Part of a small language model's weights: a variant of Muon for these matrices, 188M tokens.
MLP neurons of a small language model. Each row is named by its layer, matrix (up: input weights; down: output weights) and neuron, and shows model dimensions 16-143. Each number is 128 + 32 x the weight over its row's rms, rounded and kept within 0 to 255. Numbers have three digits each.
After each neuron's rows, "fires before" lists the tokens most often just after its 100 highest values on Wikipedia text that the model never trained on; "fires in" lists the words (lower case) most often at its 100 highest values on Wikipedia text that the model never trained on.

L4.up325:127120120073163117101130160117103164127191140148118095096150137137110108151135160112112114086169078165062153105114090122168108088113129041069107133153096094128200117087112092062152140093179169068086141114100196132113141148163093095153084111119163148136113204172088119111130138125176087148139108144077151070098116147131115136157129158110138173085122187118145130078078082132148137132144
L4.down325:170163174124162080157140085125138157123100076098155110156069128136148159067153149123115118075135125094116123207198191094183199150109145122149151131083135099065137164196122153091075133122111096100138132105191124126128128122106112137149122162160152036161153089147219148158143148075161159152132119134169135147104135134114085102117150127158127119066088080122070185094090075122165145122116
fires before: "en", "ent", "od", "k", ":"
fires in: "between", "even", "episodes", "episode", "event"

L8.up451:161102153163140195141118170118123138075073067128143079113145144109092126103078102180089136085139154112121117117121123154151152088097162197148126153164158205151130155100111133115171134105147144182137129113144129122157187159093136182131115152101157087114158134103145108129107122121159109142089098157110125083113159162118179048090159077110139133169066137085099141133157146162117097139134
L8.down451:112155181133148173144084130139095093142085178139183119138127131091112166108135136159117161121129077087135108067077090023120157147099104111131110126117144101109131173154187121104161158104153097152058091090134112109173127121126178133153060167152177119131123160105111146174099116101168103148154103111121161147079099076108172082112116173179147152106112142119126138159097133072165185122150
fires before: " ", " in", " by", ":", "i"
fires in: "born", "an", "introduced", "included", "founder"

L8.up310:160152110095106102143113156177201149183134149141148079161181140135118169097137136148114167109069121109160120101119080098150068158160179118108182114078153162095139146172158132119162129140125103113205111148140084096161095151109143072148108115200141110104167099106088138061110099109141098069113073083141132130133163110155113068145149095138152105143154081148116105133094122125127117158168
L8.down310:095103072152135118199083124127057109120121147155083115171118065179106123157176141166123163106173143109127065095064118129098077183160116150167165100148179091083135144184089150078170124079175141151131113196085142145112134169088162105103138148138116134085137094100111159130167136113162110098075140100143129148113172105137126095165090134119088119070125119177151133189110158172087138137151
fires before: "her", "c", "qu", "d", "e", "ro"
fires in: "other", "acquired", "among", "sold", "some", "across"

L4.up393:134090149138119112129157101127112126109108109139185121135115115136190169101152133144105165173125095149101147107191174145130166107108067129195132163106166101152126129148155082130129185114142118133135136130168142105125111075016061140132158098089132088147123163068107130036136154152094163139086158161128096151137187105162091157110092124120130078186102062092142191138101135167090194103066
L4.down393:106130141163136125098131150126038124055100113204082204159135140137130126113132091140088136085161142075069127126146153161107071132073112114147111164148098146138148186135147148090102134158089090118127157117165115071135118163110157157146121131138132139146192114107109092158130154151164195069181112142095160144091096143133184183150129146107171110138148150203146156126110168147132110156152
fires before: " ", " by", "y", "ed", " a"
fires in: "october", "preceded", "september", "party", "produced", "november"

L4.up747:111112134144172156154095162218090189133085111141167117134111191076125110174114173152131195153104087060123124124118197126154109177143101093094098127132082093150111117138148152166085174152167213115138122113175178137076096153080126165163050116155113079110098140158202128125152117064106127127110159091169116108164150110064133121153142101080145152108107066157153124098147104156107147126123
L4.down747:133146132134140153221107146226111167188161177132100166108108169111102110146076100173098165167159041094115151123140088136128124099098077087166154056142093092130094136149128146158173130143152128136190178125138128167075085109171145129121110187143098160161079170145130136140113050089150158129181129118115118060161068146085103148112135104148121089155119117119135174123181119123093146150156
fires before: " the", "t", " ", " a"
fires in: "at"

L4.up687:078173146139133151117143190087128141113147145110171170148098074091108107156162090182146122166129166077123074111123113155063170133187123099145080177111064122147164133174088140146127134125146082086100150097154098121102159148148125117138123170113119093108157108120126099154138159097111110090052107150167123102119053148108122167106132202130137062114114133166111028071084136152104219163140
L4.down687:101134188133109138134091097110106102148079160143082172147071119158111140152136119151154115197106151115081132104090138183105105120131193141174167152109089125188149203152119098100102118158169039107127140108103099096115133141142134170114149112126152171129145092145095088101165094166168121120078144187110109084133099093097087132075053120146101111165151146189087140138143103132132166185157
fires before: "y", "age", "al", "ic", " th", "n"
fires in: "more", "average", "several", "ever", "every"

L4.up823:187099128114087111156164100132127143111115132087105115134117133135163146113109103129130125155135197114127133153166094133106078153190086103174046147164110114128144169123191138123175114104119109107166051119172104101122093169130103128120132154067189086167137084156123088156121064190180131104098150141113178147126163110145125095117155182151150148140174056121162121117122141124087154097109
L4.down823:080092169131160087134114145087101136123161140148119112142084135130168117141132153166147111133123159121087179128070132159087166153139156159138153158174113140080121109068138144153126091096100139165164119076157087095190115123101126134131080090111199107130171181139102139120172153108163086127099145158178087157067113116060179111080119165161154161103109148109094142096165141141120158119167
fires before: " ", "t", "ed"
fires in: "october", "september", "december", "november", "robert"

L8.up467:123077109128186082099161134135102166136141100184147099199138170165075113111126098147119168145078137146139117135080144119112120105123158221123152127176137119132132114142083085123168078181117126152122126097167108108101126117155190173113142066126115124151119077162161189106132136138147117142123180191062108110088155078150125038109108154116125108110148123105111099100126107103111137106145
L8.down467:122154116063213139074094140104184095097130122129112068106104133117121123068140173133160039132109067072137209173110144141112153114155138139134177164094168120130132085167132138097112156122139134201092117140108123150103069144110133085117102106156137099156159076133142140146072173102101167145146070152101173134092129152111142138093168071142069120123139151070141132115096097083102123128138
fires before: "ed", "al", "s", "n"
fires in: "united", "capital", "units", "town"

L4.up81:132074108120097100111172118140098160174137175140199105141129088118108177101177193130157088151153160129113095098149139138116112106193140136095163145088125146164186070114092105112123128208103130111075134069061101098104068151099126163176127121108087122150125142095117100104084105083120071116169114113130173155167089186139134151134096171109101115127119126141131133127221117129129175111067
L4.down81:141177089071174109157096113142137082173169098098109137184132130075138139122128096112184123143103109154089163116097163130116101149119184137087157126167064132146099120132118128119187149160099138094117104100144094066142147109140078177078148142147129174144155143171061111168120100158151153143129156090181096116050159166091150132175165110129133135114171119135118129109056140126107128122156
fires before: "ter", "e", "le", "ions", "ag"
fires in: "after", "wife", "while", "went", "chicago"

L4.up118:130067166110162156095126122058176161107163127095184100077170073115099113169124133188164098061154195086135139137196126151193104123143068127086152186184124141100140113129168108090136121111185176116076154151139152196076178110144094132088163142098122110151100126136126151092113067120091100130116200161139175109126055127139114139081140098134118139113119188178107157104099138133098155162139
L4.down118:132167121123152104154122157151142135106126064114098155117172090132167145127135037139150134149115099157051149150151174126136101131105095141073141089144113122081091096151118133105148170106084163076163164099187081080167182078122173072155160148094163118096156165086143145161149077170156054106124094090125126175155125183115145132113148110157095087091158113130115179097114096128123160102143
fires before: "en", "w", "al", "e", "u", "ter"
fires in: "between", "festival", "february", "stated", "both"

L6.up862:172172179174127082103136137165085161141178053091146137150153136167172113154144155132091114085116141122122174068173068155180126119169144158141146159129140147095151112155097100158110124120133095126133126118137156113114061091180139111134122113152107104169121079105106091111096144105126106129152134073159084091110207054185166145097149053091108073153106141141130128114093119154127134132117
L6.down862:150119086158129179147079162095118164108116166085060170143103170097048152113119124125094140116111116156175118142107099169088117113080133157144179115174142141135143143118144146124079144159075163199094109091113131133160129117143132073170119103133153115126082132098166204121094150156101090180102085158140180072119128076139174135149101191125139160126168107075145198144145143145081146140161
fires before: " ", "i"
fires in: "march", "may"

L6.up168:101126129103114155089090140118102128143127086073097120135187120129140038128147142074197128102104162134125133112150137093147098124136170105110114121124138142188147115123071157142117129130083126074171168097114173099125164129144162124214081100088105158141073105125120134181066147106088134089155076128160176133139148100150118112146110185092114161063115108086149194175111178155176131138204
L6.down168:131161176177120108127137216137144182108136147033086168153128154138102105124144224059152131124179132117089120146125107148113133128136112083094131130147136118115093164134139094142157158148118093140155101136136125102150117159113115103104156129093142124109116140144055122057121147127124131092150068100124169160137171090102089104078130066107033162126194177123121110110125146099162142130128
fires before: "he", "all", "ter", "ot", "y"
fires in: "footballer", "minister", "football", "published"